config.toml
num_hidden_layers = 14
hidden_size = 320
num_attention_heads = 5
num_key_value_heads = 5
head_dim = 64
intermediate_size = 1280
vocab_size = 8192
hidden_act = "gelu"
norm = "layernorm"
norm_place = "pre"
norm_eps = 1e-06
positions = "rope"
rope_theta = 10000.0
rope_fraction = 0.25
qk_norm = false
attn_scale = 0.125
bias = "all"
tie_word_embeddings = false
parallel_block = true
init = "normal"
init_std_qkv = 0.0217
init_std_o = 0.0
init_std_up = 0.0217
init_std_down = 0.0
optimizer = "muon_variant"
learning_rate = 0.000812
lr_mult_o = 0.707
beta1 = 0.9
lr_head = 0.00506
max_grad_norm = 1.0
warmup_steps = 200
schedule = "wsd"
decay_fraction = 0.355
decay_shape = "cos"
final_lr_fraction = 0.0
batch_tokens = [32768, 65536]
max_seq_len = 1024
doc_mask = false
train_tokens = 688100000
max_steps = 14165
dataset = "wikipedia_en"
MLP neurons of a small language model. Each row is named by its layer, matrix (up: input weights; down: output weights) and neuron, and shows model dimensions 32-223. Each number is 128 + 24 x the weight over its row's rms, rounded and kept within 0 to 255. Numbers have three digits each.
After each neuron's rows, "fires after" lists the tokens most often just before its 100 highest values on Wikipedia text that the model never trained on. A number after a token or word is its count.

L10.up1145:137160135142106110152147121188069161147079102100131118160081111156170162141128139151099129126130118101107149137120142153148104110173137103121082133115136143096100133112146159076131152168099153097133148117132112119102136161153096142101115167136165161112150135128122116162149112104141117119163171107169140130124151140148163116106123134142126152109123098094107158123111135100111137126150118100159049123133136140089122112110104123107117115172144177118090152111108141118090168104137132128104149097096127158059121150127129131131134122117096149158136098123116132128121142140088104189
L10.down1145:155103139136146125087134127144186088133133146167124132080166154108101117145124115099106142123103147132101097132137115119117159110075108121149169117116146128183162123187120116151117102131119118123101106100113126145132131108124150131159141057109081110120087153170159129117091137135083173125112085152092114121156099130102107102103120125134124127148105185136174139135158081171149108143116106141120178132150121128157163143112132156136172144110113099133148160138135101139128073160108085171154104143143130131162129099143135133119079136168122153122086163136119135146113087123140150120
fires after: "| " 33, "the " 14, "The " 8

L2.up1071:075108151119097152139143139131110138120087130082152112149117097146158106129118131160119140175183136151160133133053145151117093114141157132142161143107130140168151123115177124124098127077126139143149159089155163104146088152118119152119113213120110164145119111125089091127129165121109095134177142135156157127070165139165132119124123127135095108167110141116111139117139132124105109108107110146116119075102128127097154178104136120149151114148162125117137126167101112151133141129117144121102124110147148151123093131113158123130147111125114104133141145118117125142106149151117147139
L2.down1071:098123155107125169139141135153053128110099120086141130185150122142131124079121121167156124154169124121121136133108151118127151120130137123112131172069142139130116086113183130105105157111125114135152170103129153119126127124110125167119122172126090174131128147134087119151152162119108069149166105125140135115068171133152139104155129145125098127167142122103142140127142094154144107110099123172142119096094104133130124161125122115115164109150124115110140111159129110133123145126091121122102125137153124127104098107116151112151149071128122118130109152095149142162122125132132145185
fires after: "==" 22, "The " 11, "the " 10, "== " 9, "- " 6, "Lar" 4

L7.up61:106144109139137106109103143136157159131127155143134147110101156146168131123115182128139130154157113141136151149092153100090110134177155128135132150133119124109101155129133133144122133122133067153145076123164140144121118138147115069159131171112103173092156161102113128099139160116156097124087143142093140094129099165141127130092108136143143136158175093170090183106167142123139104112129114095148128159127140108104132153173092126125108092112148120093067158128171157154142105144159102143108087084123118123131114120122139115170139119122124131124162129123109141150132113104164105102
L7.down61:164132117134091104128170132106160108145146084105118128123083147144102167095169119151114159140118146128120107153128122134105115099117098124085145145110194137137109127142105159125171120093144099107126138160114147113153125093155123112113103094083181064124142111142082124172148177142130138108150101141171132126105135091112115105159121141095144124081123137128095107164092158129061148158125135144156102140174143119177134131107114140150114157159095130142091118122128109111162128150093131120100154146128105115157119132106105135141092082114124123131117124097126119145105118167100142146
fires after: " " 25, "G" 7, "ph" 6, "G " 5, "Ch" 5, "K" 4

L9.up852:149133127161163133109169111126162136104125147127096086120149141145168137109088133074121148162087101115142102138147164102142127102164113159137136105114113121160112172139173049130123094123132102148140116068174122164128160119102126117122116121113114127140101179127148140133148129091177102136099118143136117189090124130151131145104125121163150143100118080096129121152154095113118125130126114112134162076118109166108134136172125137136146111125106081135136133128131096121102103133149118092150112158092141072109118121112110116135138115093103104126129104150141114133105170174152127132
L9.down852:123092151113144139119157109121111109073121131137127135104137150143165149101121118151150081141156176133141119124188096085098141124135096116129156141107137148163117089156126140148171125145098123142121145045115126168093123152139116101140140111108122113149134102175068113154144127173101131169147105160150117146146116122078118129140080122129127150111149122152101115134123132164142114127121124106129114091120103135122180118101134150119149135132095156152136134154080128127131130101163141094125154133129149129072123126142143142110146132106175066088149161161086144138133118083113118144
fires after: ", " 36, "the " 19, "in " 6, "(" 4

L7.up82:157127113156130180125165125086072137131140088159124146154134167133149100154167137141115139097163137097129103103093141125164148116166116127126150119145163137109110131101150095104100155115162159133101160110147161121099134126116112120102120106142128137110109078138115118092126132143121080156113110146138115138114130156117109105121111143125154161131103111160103148154119125084103145057148142174114039104135139096154153128143099118154093119130151123137116106118131097171116106092099112068126131130153129121154108155140113135108134116128154129112140119099145133108148146094097130089
L7.down82:116111161147138117137109105128183098149137131098158126073117148174131120122156105122101137122108053161139124112122129117150095139074150118111145124109152119152115127148091113164116155141093127132158129131109105135109127150168091111164144147131111147179122113131144115146112117160119184154107175112176103063138125130154137116140130134137122122136090138124107112128105127112164147161132121132143098147136112126086129154139090134104104139151124158137149113141165123156159160137130131077135121147121152140124123111114132110086128125145107122105136137167154147102125159075176108115
fires after: "| " 30, "+" 10, "Y" 5, "g" 5, "Ch" 5

L9.up968:122106127132169140120144073130193153130121149153119159143105148105125088136136089126157104113116140150148088147114146129104144138154148128137096071154126145099142137147139146108121121096090150111119138103155138171125133157085142119109101097167113102109132151065114110119155158108094134128144130167170086130171119117113105121116078126117108169132153125147089119130148108149104134130154129141132148143121135147140143125157153152122098137157118122148099143088100116151063118131169123097209145123137122143167106118158111134112167130136132104188150104109111116138086156143129136131
L9.down968:156115152111120134116124137116150128141123112143125124110164146116139163070129112132141153131135096183113079157132157152156147152120132081164071140090157136103127111112133157149128131128113151167133121113133147140108140118099132078105165126152104116134140114123110153132155141119165136105131114086146127150114129124128158141088079081170157157121146146114132124116146144156069110136166118056142119107121103150107139108086177136141156160124135151086099151137104123145143081130095166143141127106104079171143131104148159132106114139134134089098151138107148139130151132175132148104
fires after: "the " 23, "for " 20, "e" 5, "t" 4, "in " 4

L2.up810:117126166136128124124120124083108071142097109123136155121137152160100107118152170147147171105138084101128132075111147131132137115139115098144154137166144094132108138151145143104172114068108113088121097056163128148134081144090081155133148142115123126086123131156157131112140178109135128107106132132123141140121134079107137122156114120139096112100107125136083128131117110138175134109103134124110129078112112152128136091100161181135139128134149131130143147149155146104145149130146108069176146144134145110118163103125119125118127138153124167098098141100140101086159123115147127160
L2.down810:118143115114127126160115134175164153110118116158124142145119099110155149100115130104109087132127120170106114168169106100143107114110100155113105107114086150112163172097122147132171113141127159132134151181086125094150157137126173096110121129162148145126135103083142125130122084098091139133163139117135120139141098174159116140118138166127142136141150134140153133127107145127075139115139114102179105150129135110123117136156132114135149117116122138123158123128129109177102090129106128142080130117099103150133132159180145144137141110134097113159156121129146159139118131168087120072
fires after: "n" 18, "In" 16, "host" 6, "po" 5, "in" 5

L5.up346:101155176136127112105146088131192123109097164127121153116164114106156067088161122133145119120162116108145101172149125086115140157158129157119142116119128121129078124148130143141108123136143178126115110099145157150138135120120162108130136119095112147088080123165128129109105149125081105120171151100150113093141145119087155088153126117148160086100111151132131163099153147154150149108138105114167143157158128137067095145120143130103174143086144156149111133164128117118097135112164126120096119102123155128147137157145148110160122170131184145152081145151133133102157167138134121184
L5.down346:124158131141104153093132109075128130106142149131180139088161124092175130071148139144155182123124079124137161161120110099105131190134162155121155093106127138129109111126158121114126095106157162134115117131142129133126130120136137168107119121154114128076114147124114140104155138095115119106107131106079120118155138110135172084125114119089144055087152165164084159133155125139147094123091137103176128157129114088139100158174086141119118121135122091159132153133122141137121122107097109157145155088146133150140133164136152124094144074095138147092120173125106143115163116134145098108
fires after: "as " 18, "and " 11, "As " 8, "but " 8, "at " 6, ", " 6

L5.up648:144131165150142136113136129123181120133089150097132108121120147135129085132122118077118126111111130100098144123109156117141173140103105146131143148099128085175136126127153109125154114155115141063086133118125135114095125137140122111145145132171138112126085115140158142105127166153072121104119141172093075101093122156103142148153082123124156151191105135129066148112143130127119151142094127131117161107125168144123112173133171092141097090129118151115106139120131152142103142127137151104141146094143127098151130120147177181145117139079149132080121133122144146128168139147093122105
L5.down648:139114107127127178114134150121146153143138123118138152147109148147100152133132104122123150119117127128067104128133133103134140151174105165192094129122118100173074119149105144124124163120133130072143113164156137165142121118109103139089123132133141132140120097112103096125121089122121184108101161136136140129090156163142190106132140166139144109140119117115138133114118148144086124147167083101118151136143191127119127146107146159149124123146111129150115182149130111116131116124134120070124150107128134122130131104137119118079130129086118125121084146111137112135107133148138065153
fires after: ", " 88

L9.up791:104146097137101184154145116144142114110091147143113132151128137080133120152110055126202134100139099112138129165114083146136136155174105141128134103125120133084143107101136138121116124152096146144090134170149118100094113136100117151119105165114089162104155142082118150116132087123113129145157115131102113154169146109110158129109098191101142077094167127098115137128129138134084112126112131106147146117156116173102151112162125128149114103141138105094143126147124113113096143127155110148135146123160151089147138161155098081129155143133142128166074177119146122092123097131137084145
L9.down791:142110143114113120126132130143165154113084133174154152128101110145100122144104135105122120115092110132145119161133107145134115101094125141137095157103117149125091157148099137081143119094104132158125122135134102130109115140141155115121155135168135159109109122156106155115146080109127169130119099117136143072112115118131181112159108091131123138118134152160109154102155156130127125158163101039164109116133135112136160109123121114119096117105133154160101148136134115147146101115130127218135154096112118098084133133141167135148134100101152149111143140163157137102149152102119137130
fires after: ", " 24, "It " 10, "(" 9, ". " 7

L8.up593:141146144109141170133129122113145153188157165112148140159123127103128122077120099097145105119132157122126091148135132099128147111172155112092110123120171116151136159112124167127173108163133170140109135153125107097128127158151148083129126119113113142162135148124117084069148137102121146110125129150147109099125161120105091159151104138125122100118109135161096140070121130153162121094159100128091101127073147163090093167130137123082136174122128098136158139095129152135102090122155127123113124136146151094121154131101121097153154090124113094125157089155136131124142130140145184135
L8.down593:150110091125132179124103126103120133133140139111133133136168144140122120112158177125133150112083119112117101123178140144115136131119108087124134169107125141127156136130147093132132144129143123185142110157160117096123105112135148099086093149093153101123119094127174089181148143151115116109143106162169141150109101141151130095146116104079105112136120140129146127138138188085092141110145156113158133130098119160094103118149101140109098141130106137110117124198103132133131115118159112142113074087056116138180111136151130169153093081118141119125159161104145120165120158140160119142
fires after: "in " 29, "In " 16, "id" 6, "of " 5, "the " 5

L9.up1042:110137108120161170147128117146117097106116137125118154141141100084171145135133131085176136136102100138124072156155117143105143133135115128140143141088112131132088087128107077105119144118134112107132178167136043119093179158110100123162151081119162106145107104146151101154097133150111144116163132137129129118185104113148169130138124144140169108123123190162146129118136164157137108115153119124154158119111149128182142134117137109136100105169105113111140103151143128166150152136107140142094144123137135143135140134150117149166092140139112165089096102151151117194105137107142123092
L9.down1042:123132134148124128113151120110117170122097105143088085148128120115080141126131152112159107113115147108156115159159105094168082092119141113134125149146126142088112104121132114120148081114120176118083136116113139150122126161139105106132153116131132155144149118116118144111115104132111098117126112153147133112076145101156144146106146126112116135134176111121099164117087103130116161158133134155168122162138172127149130143162190149096145107102102133147139163120158131112135108147081141118147070117143129125147146136116099115098123112123130108177129130119166144152133121146156140166
fires after: ", " 48, "\", " 5

L2.up1188:150139159104148106145164176118102144113123109078181144106150106090147083152126113170101115152139077154130166139108117128145137152141110137133081112124127130106174142114163165161107106122146172113156106104131140121132165093107100165120118122139124108133111128096125131117122115191116150100129136155147174153134148127161103086150119116132132132114176161113141113103100120122142125089080167168116148084073138155125097135129121150142129095126150179111137145116164164107138118095169160087117151148144149135082137103149150122132115136122138122093092149126113140143123095117079116124
L2.down1188:155135129118123125138143144131131149163167143138164141122109057118149166116090130186102144149115060105144137127087160102141132137139131122160099117128142120141140119099158124143117122131172144124092129116110153152141139113115091132084104145148156102154108094087115119132123095148107137116148127164196168141157150123147090105143167111105150122116134137098126101166118123091121131114106137131134127101123154129113140116114134139099093110084168149112107088113142122153114156130137152114093131116131159140119150136152122095124148123170135165075106120106131155101126118108121138127
fires after: "In" 16, "can " 12, "en" 9, "in" 8, "Q" 6, "Stand" 4

L7.up1036:144146154113162149134118081103123149114120156123144084135148091141124126161096131124101145149184128135180108129054118142124072146122112092094126176110082121136105081157127163155145114187172116129145142099150153140148102103124101132087128104109114120190088079135156117159132168134142169101150122148127142103123138050114104142148135134128149140133087095157150133131122117091102121174149114109099102118129134121137114121101112163147138137125130114114150146105160179144136133087129130133132131100119179100090096144141133109140134127129136138086135149151118120116144132071160106102
L7.down1036:168122123121166123100129093141120115095126103140096097124136166122157142128092100111102148126117168090112144157106117131176127168088171134136120121141153182153126156112116183157153160149099164142161129144102145165149141140156143104158078121081139131148144156132154067080152156139101093143146138161183131119145106143199141080161076118102110115184116124156150130158115096139108151138174148141160112099109133094156146116100106120100130114122145156131152122106106115155101117195131143149109126146136135176107138128133153134183132090172097147113112089136123140116128158113119135088
fires after: "L" 24, "A" 21, "5" 4, "stre" 4

L10.up28:152091134153150155103118156126198116148100114141131142148110100119109084133106150108119075129112131085141148145107099097112114127168119098105157128131146118150094096157126172160134110090132152158118111176095123152171139102109091177145120130146106055108149121127087125131159167123077136159094118121127138140104071170114120127121164105127114146152130137165108135135111088115118128100116096131095133139130129128127123151121099145073142112170121129153119122140150177138091126111144128159153125072169162133173083143135150114152143100124155153132123153143102108129102127134126157140
L10.down28:122133150089122088146124145139094124143109151074135146098124165116133137091134086131176131104110132144110079169135120128145122107098138161105142099143131112103134145116116097109154094144118123136132135079173155112099102106133115079160130070099113120135080088152114128124108095120121111115131140129117143118173140107154181123116130129133138115134132148127150134136135123155161136148145148126113134125125122124133130126130152118160138161112119072116129116130135113118189142099096123111105105121115121122131120119117093143122107125116121121155118129147142156163124122132141079130
fires after: ", " 24, "and " 10, "made " 7, "|" 6, "make " 4

L5.up934:146105101141146137142102108153108076106097116094147143154111155108142110178128132137121139128126145119112119083139108124106121113135078153108124115094133085133164135148104169134128177138142096139095170108171158117136126109148124146129106129144101110122092103109125186128133150104192118118148184176152160150170099167141177146151174160138158118122158128123155191135164127151102134132174143140122122120166116143125174132136138168135154087131146134155122189105108119105080139093130135129114142163109172113105135113104128097106072087079123157135127139135143126115148179134131084122
L5.down934:115125096141122158161115099150118129121114142136131140127125104121119106147151115154140133114126152096115105125120119159143117107114108129141155126114091118103177171129152115141111124121119092099110114057188109125143111135127122149100096102181109115167129135112157112132139139142130146160146147093114144158130100110112125145124165112177128130144137128121134144162156091118141102145174117132102090112131157137119123098129109177107119116107093128144158119115134159133130131126122120112100150109109164131074065103136117107151102103125102119160145127119117138145133170183141108121
fires after: "the " 37, "is " 18, "a " 6, "The " 4, "are " 4

L2.up434:075096115122119077121149156159080109134136121105167119100120133151045143136165182122094162145136123140104101122082098160126123107127143093108142150111092108152123103159111164143147111119136129168175119120147130140118149155156096167109125115127119093162164115142165130110121129134107051177116095104125139133139124125108132092164140135117087088144071135124140120171173122117137109115129156125124070122100131163103145111099115089148115119143106110154133165125100111144135126111161143121109077111138127132169116110167107124129129142131096141100122158168093135176125098077122112148
L2.down434:098115107125120094137133166125096087153109132125164125111142134133075149144150184150129156140153090113102146107088134124116129111149146096107138163128111118111127095143156192141111124123148149171153146130138140136112160167142112147118120096103149128119146120131136120085134144135129085196139126120141143164146136121111147101142134136115101113152091151138127116138154108114181117130119168154109056124078114182079139123106103082113115127147115109161125160121074106130137135133147139138086109118148173125150152116188107150092109146122104124128106169148100105144126106123133112136
fires after: "| " 31, "==" 10, "\n\n" 8, "== " 5

L7.up70:135159130112084159152059115155124096136111113128151154146130126116125134145085139141144149149146106138132151103133081091121090136103115129143095146140118103107154143144139105139114108103126117124099148126115094114145127121147132179129178130171091171170170133142136101148152111142122128147084106166158158139144104159116140131141101157131117140114147110087125116126131153111151108144128137146155129118162136117137169117143102132109126105127118133129115141099106127150113114128093111093145147131126124094120108086103071095152191122110156128157120154151084095139157153161126151134
L7.down70:124149150180122122134154141117140124166116089144142148123170107122117168148137136108126098145136116111149129130101147130111108146131109135114174110142122132098136108096119163131161112139117095138118120097138144112127105121123103073135179140134140162123092090152082152123110141157125171099125118131144136091125155130108124133145141136112158137127139115139092176112162168105128104127080127117132171131095107144101133087175086134153162163145084118123136109156118119133139114128123124151120157115115124138130159113135156125176111094119124151127155155136149138136136099135103131198
fires after: "==" 36, "===" 15, "life " 5, "Bil" 4

L2.up1261:135128118139108119184132117107124156060129140119121131103136117149161141090093131101149141076123122128135107151177131127119141160164088170158121180120090113169101119146125086126132073121094161157121113100119126127138190129098171114162126118149146137084157140122128100096125129083107134145116130128130115137119125145127110131100165131135119107130115088129107159138118118094115131099098122143140117162110115137152115119130111135124149141122116142126144145119123143156139110123101155115146120107129111151096118134140175146076134150152111128155106113167103153069191114125123174153
L2.down1261:141131169170156101119128077126129138161114134153114088107118148112125124122085123141090134146098141109107108125119111120145079132113136121133136135111121127150148117109098133123078141092102114125086115181166098138085139145105140152132111153181131136126126084115105151115137162129147144100161130163115097079158167100117117150117157117162125126132116138138118133130167102133084143157088108173163085129134120151130147095126150137148114184144166103141129136130111124111104166123141120163111151106112123115093145137147142134102130111102102142171179124123112122154131098130114107115
fires after: "M" 24, "v" 18, "m" 14, "G" 5, "V" 4, "p" 4

L7.up1067:181152134109114097075113137138118138104143146128097184158141121120154145098116132118116085153062123133122132094101137141100140165138096153111127119098107111132125142127146122088123121080136119087109129153116141153132121134115155107155127133143148141123149138128140110170163127137150064115150165132143097117122123134067138155131135128091156140126152147107106073120092172125119178103140110112131137136112148097125135147194140105154111124118154178103102132138096137183130117130139140110145088124146124096126126093093156123149110121109080136097145098106084123135144069130118163083
L7.down1067:073118118082158091111133113120148127078130113109120136131137096134156117152175160096128138110161096132123120146131116093130103134151143130150108173155129102116155150147066136130119133130098117146127123118122109088154123115130091145105132114117106145098060188114102167132133106118146141123127133130161112137184099179102115117139125126110147128114110070131145118151136121155143127096112125126107112164143148159115104110097099168100115110161130109138149139132105136130124089102087142134123124144135126126144124126108123114141128114102144164132134143113150104130076127139201114143
fires after: "P" 19, "p" 14, "E" 9, "1 " 6, "k" 5, "F" 4

L5.up1098:122116162105116129122118073122081159173135137154077151175135147144089125119149132118160092151142121132139110122124118107111097167136168140113158134117122158128159162139116169130116150160140106133137150187133121118148192136140182124127120138109112122129135161138117121093108124137108104131094129120155135153132131116174135123117104147104155142097119118147132162121164085122084132167109096126138184128108154108093152111120128115155121153128137133119157115163095148135130133128133160123139147150203139137129136106122106100150069115128149135094096137129155086151123123138108099126
L5.down1098:122102158123144136139122126102138164128128113170116124149102107126099145115174107086163110155117148123116160131103150090131107115182133103126172108116111132112105166127130099104131143112199116117111113120114153067123135165143181093153117111163116138133145122161125142050074113075133129123134148132109160135143054126148135105130111138141112138123171094141142143125169127133137110133156133092121163132160101096140117135110086143119136134094107117151109152110159094133114095129096131126155136147129116137106167129144164095166120169181121106166116150096141134159136164118130096125
fires after: "The " 23, "the " 21, "first " 4, "b" 4

L5.up1058:160082141122171174129116124135195117149123130114109114138114142107115120115148158119154140161099146109107074150136147098106092129134101165148128142134101116143102161152085125144125159177125131136138123132165146090095170113173116143154117129145119183121104148122111142120151153135121092122107128137128148136143143134133149102129095148113140127116127129139084133125102136156144129104122144115144129109133150147104110140125115124115149131112115129128122186143114101127097104137084158139125133107136180101114173113137143130176133157116156146145110152107120116139124160091133130118
L5.down1058:157138130134141166124114130167100124111112134139117135160104069102106129117132124148148159123103117128116146117156127114118160140165123124112106129101120118154087171116095126097114157095124131098084130137162092097126112090126122152169117084137117166122149151131108132135165153091095140119115124130140144057117105085102161117173133187132128118100065165129112144133108170148097088119156133123136116103137144147166140153137149131116127063135123145155109156114149138118064121138124140136160117126119135114144146152130156091129178096080113181139152143115115087126108128137138081124
fires after: ", " 68, "However" 9

L10.up76:085151160090141115119124112124168157102133135143161159101120105138081154136134128116129117126127131127107125124138135171108101104124112117108168126166133136114110130160136114090140113086126115140110114138165117128155070110134162145161135134132180116097144140141121102087173144141117121122128082124152161100145088113131170150137110106121143110134132132138086069121102142131130187107121128147129130146115096105115103151154112143142159162132119082143097168127097161139136128150119154105176132124129131125126093139115188125107121129136090116099134138133160112036126129087111107146
L10.down76:108135107152117167187077125093159118150099135128152097101128205117078126111109128126121120108103103142122118125129121134139124138180159131192088156110135112162109129135168125122141073178109126118115148139157133105143120129138074160133140088108124152096173090152106117145131148150116151096144098127126138138156090131099117141149108124131142140074085150127117158146148159122103098142112107157166124127125116141112124123106156103162126116107167121089152182101143095141107097154161098135122155102117131130096117117125180106147137132165131212079110146199098123098123136105126153134
fires after: "ul" 28, ", " 20, "Ministry " 11

L7.up867:131155129142134122108111147123154106093125134105118106119148143120135101138131136093140139132128120140116136104140109150150162098129137180151079149139124155117163095149185110109120144098159174106116135147153135130153135126131077145187089109144119160164108119126136104124080169114128113110164134130093113135105122115141105173151118145131139130144116149175138147140095133115121104153151117141158095122127145149135126138150136111169093151096130141142148150168107155130128086125120103162148102116144094142151161125106154134137092164186122161102164152106138118104128127135132116094
L7.down867:157128107114110124153160098130123144158148146136116127180155128145119117149101120111096132112118152132146141089132133123106105128149151147098165089100144136169138119123128152124142143127103110165099101104147161115135090129106149132132128113107090128085105122183120118103151123088129123144118134174157115122148129117114112142125138080138121077139101120106152162108138150085132198113117159160099132117139127115136141099156149110134168173109141110092130127144124074143135127108126072106077139129133157128098179115109143132148085155162094107135103118104126124146156115140116091110
fires after: "L" 25, "Ch" 11, "-" 9, "Bl" 5, "A" 4, "Ly" 4

L2.up938:169129157096129113126136142126132148090139136090132186101132105159165131098127129155099123139126146064138157149106165118125116131145125130162126165139088140124120127131161107128144106122135080124118137115086129170123079113152102130133152122085095141169125171153097130138161120177169139105152135121145103132099153138117163169136088169093126128124114115077139085094110062104123144141147109128110081122165129091123137082147091104164153126118104152093106129142138123153128111086130114120154130128150148098135175100099126136106121134105154140119122119182142123130109165132157114099
L2.down938:177105131106159121120153116122155119115115137127120163114140114113109107117163126106100157129170172088097128164160141171154125109101128150107078134143125074115097106154165120098108058159177126154105135098144180124112094110152097105138114148075138160187111170128091124128136078173161138154175108128167123108113142133141154190137099149096129110120093149147130106132135082135150115115111128110127091130145113113118096112131118105153118128103108125131118110125127122121126138134134141132143146139136136114130161123130098136098152145132077181096135106107152094135134120099118103079
fires after: "." 42, "Wiscons" 10, ")" 6, ")." 4

L5.up707:100161113126138121132154137131111107125119099167113139107112080102113147077133134124158105104070150119113134137139156140142110145107119126147138147158125153114127136128143091148141137115139107149100129130109121106130097132129110150134144095123136109112145122115127144127175159152135142152151121134103107131143121106123164106140095174105152148166115141160090111093149144152127135162119139153131166149147159131169090145132136157129149114138141128144158096167119139139067133143126136187178135113124122135149140139136129172138068121172131102060107091111107087117152150110106120106
L5.down707:150136119173092166132139133109151175107132186136132123146144120129136154100113123120100138109143147110120135122139118182116127128124147111151158149133121140103155118076118181150142098132120131140091127120136111138147130169130089153127130113162130126106151106122108118080058105131097157161110155135127119127131123133116134092142111137133155097139134110146144140124131105139152156117165094156153165126051105144162124099129109128121086121109106167123116135112098166096123116155152190114129161126146131152106105122148129115230119144118107086109108143130142104126139151159119091133
fires after: ", " 33, "is " 17, "was " 7, "Track " 6

L2.up755:165132161142121104074152122137138162145155135089112143114128139108125077134094115128129149175122130143115140128137157143113134161139088126114162122117134096144151176169109122103099094174103143161128102139161128118126164102108127132168119123124120137176121090135147110107152090118098107152135109138138176126118143165140089142170104164128113151126114128111080120138127109135165096128120171121069113121114123151085126161133116085158109135154133152115123132080135107145106145139118089160153102142153155150126140111142126161135144124140122110146133106118141134219119150117114097130
L2.down755:122117131122112109120131145160124121121085114147151090142117177150099146137133156112137138129135113130130100152132158162121145152161105113149112140141147087118120171136098107103092075158111169113120074121103139116166118122117140138142142138134110145128137140124169109038113127118147131130124117154146171153157091163140094141127139131113169139157090125154122122104156085112154133092153149096111150101134158138130156090114143091134092107093155131136096112116168125155111073130120116143132102159114183153154130162145125119115130132160150133091107111141097123126137133067106139112
fires after: "." 26, "\n\n" 15, "the " 8, "in " 6, "was " 4

L2.up466:115102140103134112115127161121141167089121123147102117116146077166117102124114152101104123109131165111140121180132141151127073145163134120119185119101090100120121094124137088082104111127119117129097107120141159129118150135163126204152052153147118137138141164126095127098135164108117153129145139171114140121135074104091108086107154149100108141129080139096150111088157131120124097131134117110114094121125115102109162137159100104120121137141071155102140126089091130181100137125103137123172137163158162142134114099121123151095132085091130095119132122097121111134120187107132165178
L2.down466:154139114135175099141135151116153135121115132134139130110126082144092114132131186103108101134094153126074151119115090183158136159097134119117147167108121125134113078095119144109108088082144098123148138114143113104110113114136094128099114172129129119135132208120105110105164142074102173115165105142110133138163157177095132131094176137131134131136129109099131111129115078128130066116155121104131135124117128169126137121148115116114143123199085119102118131145105141171106134149141166108143163137135135111132117132125140094129103125110076104088113131134046139148150148150088151141
fires after: "." 53, ")." 8

L9.up331:126120162092132133134142144156158115121125146140102166142112145169118145125167122102152137132122132108097088155121154150153171108169145148092114103114153156136111078120199144104100171118133137177132105097118159146107135143109119132140160124126155117079128145105134154096138144101080173070136129100134112076108110149155097130166145091118123160133147142113127142146160119164124137084099134115139090090130135155105147130125140159078166098125163111127082151149186154195131143139137126119132102112137112137177105092156113142071146064110132141119125160180130126155144149099140130132
L9.down331:166139152103145118167119109127143098072130142062136152127134101117103174124143129117122078154134161098126170154136110107122162097177140089114147129124128139131149170168132094147100135137109109114094126155119112086159179123175124097107102135143105092130132143086141119129092176131130087141118164143141130114179121133112099162104138159122128156128122117106102092132123142122137128098127127095152107106111148098134131149123159170118120146120139135081108122137192162135140112122161140100101110141137151136154140142120120103154102142109134097121176089140190154105138124108130164142
fires after: "| " 26, "T" 15, "t" 8, "at" 6, "g" 5, "n" 5

L2.up1151:169078108123102103162147109128124105082117113132127113134099102086103135108140110111151171114144117160103143115133093135129114122102117114126161129128114140146096136160156136150121118105195113146168157137119109078166112142109118153138165146177122113116107131129140137122133141159118110126124105134144110091118130122101164118115106114145188136104145104110133138185106150139100128159177162129141175122149127162139085148152100086192098132160151110113130120120136130135143111090094111160135148108094141177124083126086157150117122105127126147138113119115101106141180141106103114118
L2.down1151:157130099131192148121128100129135128106126073130139128105108111137086135104116126102136163121137123141133130157156137163104123141135080120131118149151090161125126080142145123110169120121117132141164134131094098133162143132110206162165114114141134133106137139081161143112153113157092132148096122120095155127152149151108098137162161100100166124119123164102039148140121160107123136121083148143140139141134073123162138120166131099099134115131116113128129133135161096158137111108093118130124169116114124157153132152122132139121121138137099118108129136148116138159120083093107128121
fires after: "==" 61, "===" 36

L5.up1129:124102110101098101141149161104187140097116135153128126116134150119167169149132093101122099152135089128137153146125148102155121094165122133113155108148110141114121138143094043146081148115119143125134174160130107130131164143134176108141107178144137113155113139130121139123134135162145079135166090169139044118118123098145132148125142144147127115116122128118123131129121113134121135141101128139115128097125114122115132135104094122187130113159174123114166145138098177109086120102124108143098128118119140120072125103150095100125143082159111143146110127155091158156114154152173123151
L5.down1129:141125106102153111137091132114141095127185132128124105140092110150112134152156137117134125114132120129128116105128105135158149128117142075100111154109092127171135098125175162108131074112140149084123130099106130139124132113132131120136145158140194109109066124133098159117143137139164113109116145135138131135094172109118119137121110167149082143116111148154156088156158144111180122103137111126121062180102106136128141154126137137095128130148107126157140116109124113125130158170111083126111125111143106134109089097135092141120149154156120128068146140127140117123108143161105137117
fires after: "U" 31, "the " 21

L5.up926:135141154136113139087159136102129147158146113127143155150104142147124127138172170136153112107110136152109126141107139149105137170142151117135097125128124081130109171147120138160106127173128078109141120132115088107097160144107148109107146118111149172122156130134136116086117112160132138149117123094163116148126095186135098143107139092115103114139125122151182119146105105128161110105134152160143087133140091135144125134141122118165102087125111117132120119113166114129129136113151147171123127112154114124149132159130127127120118127191114124091119128140087189166115142173143126104
L5.down926:131104109178149120093136110092138132110078061131106127161119136120090153149128167116105122142124106144145085159110085163142160138121164111122089179123101109137118150126148112085140094100089131168141116162147127115147174050111118098147069130097141125132147122133138142127098079167126165105146137135142147169105147124123067126163136127123137117132152148121128128099135091152119116136100144131171123101128130122139133162137068109134113103155131124120139117128141113189107130142117123114153124142142136123186123128153155104166119112175127142103121112129112159114132156116138113141
fires after: "|" 39, "\n\n" 21, "- " 11, ")" 7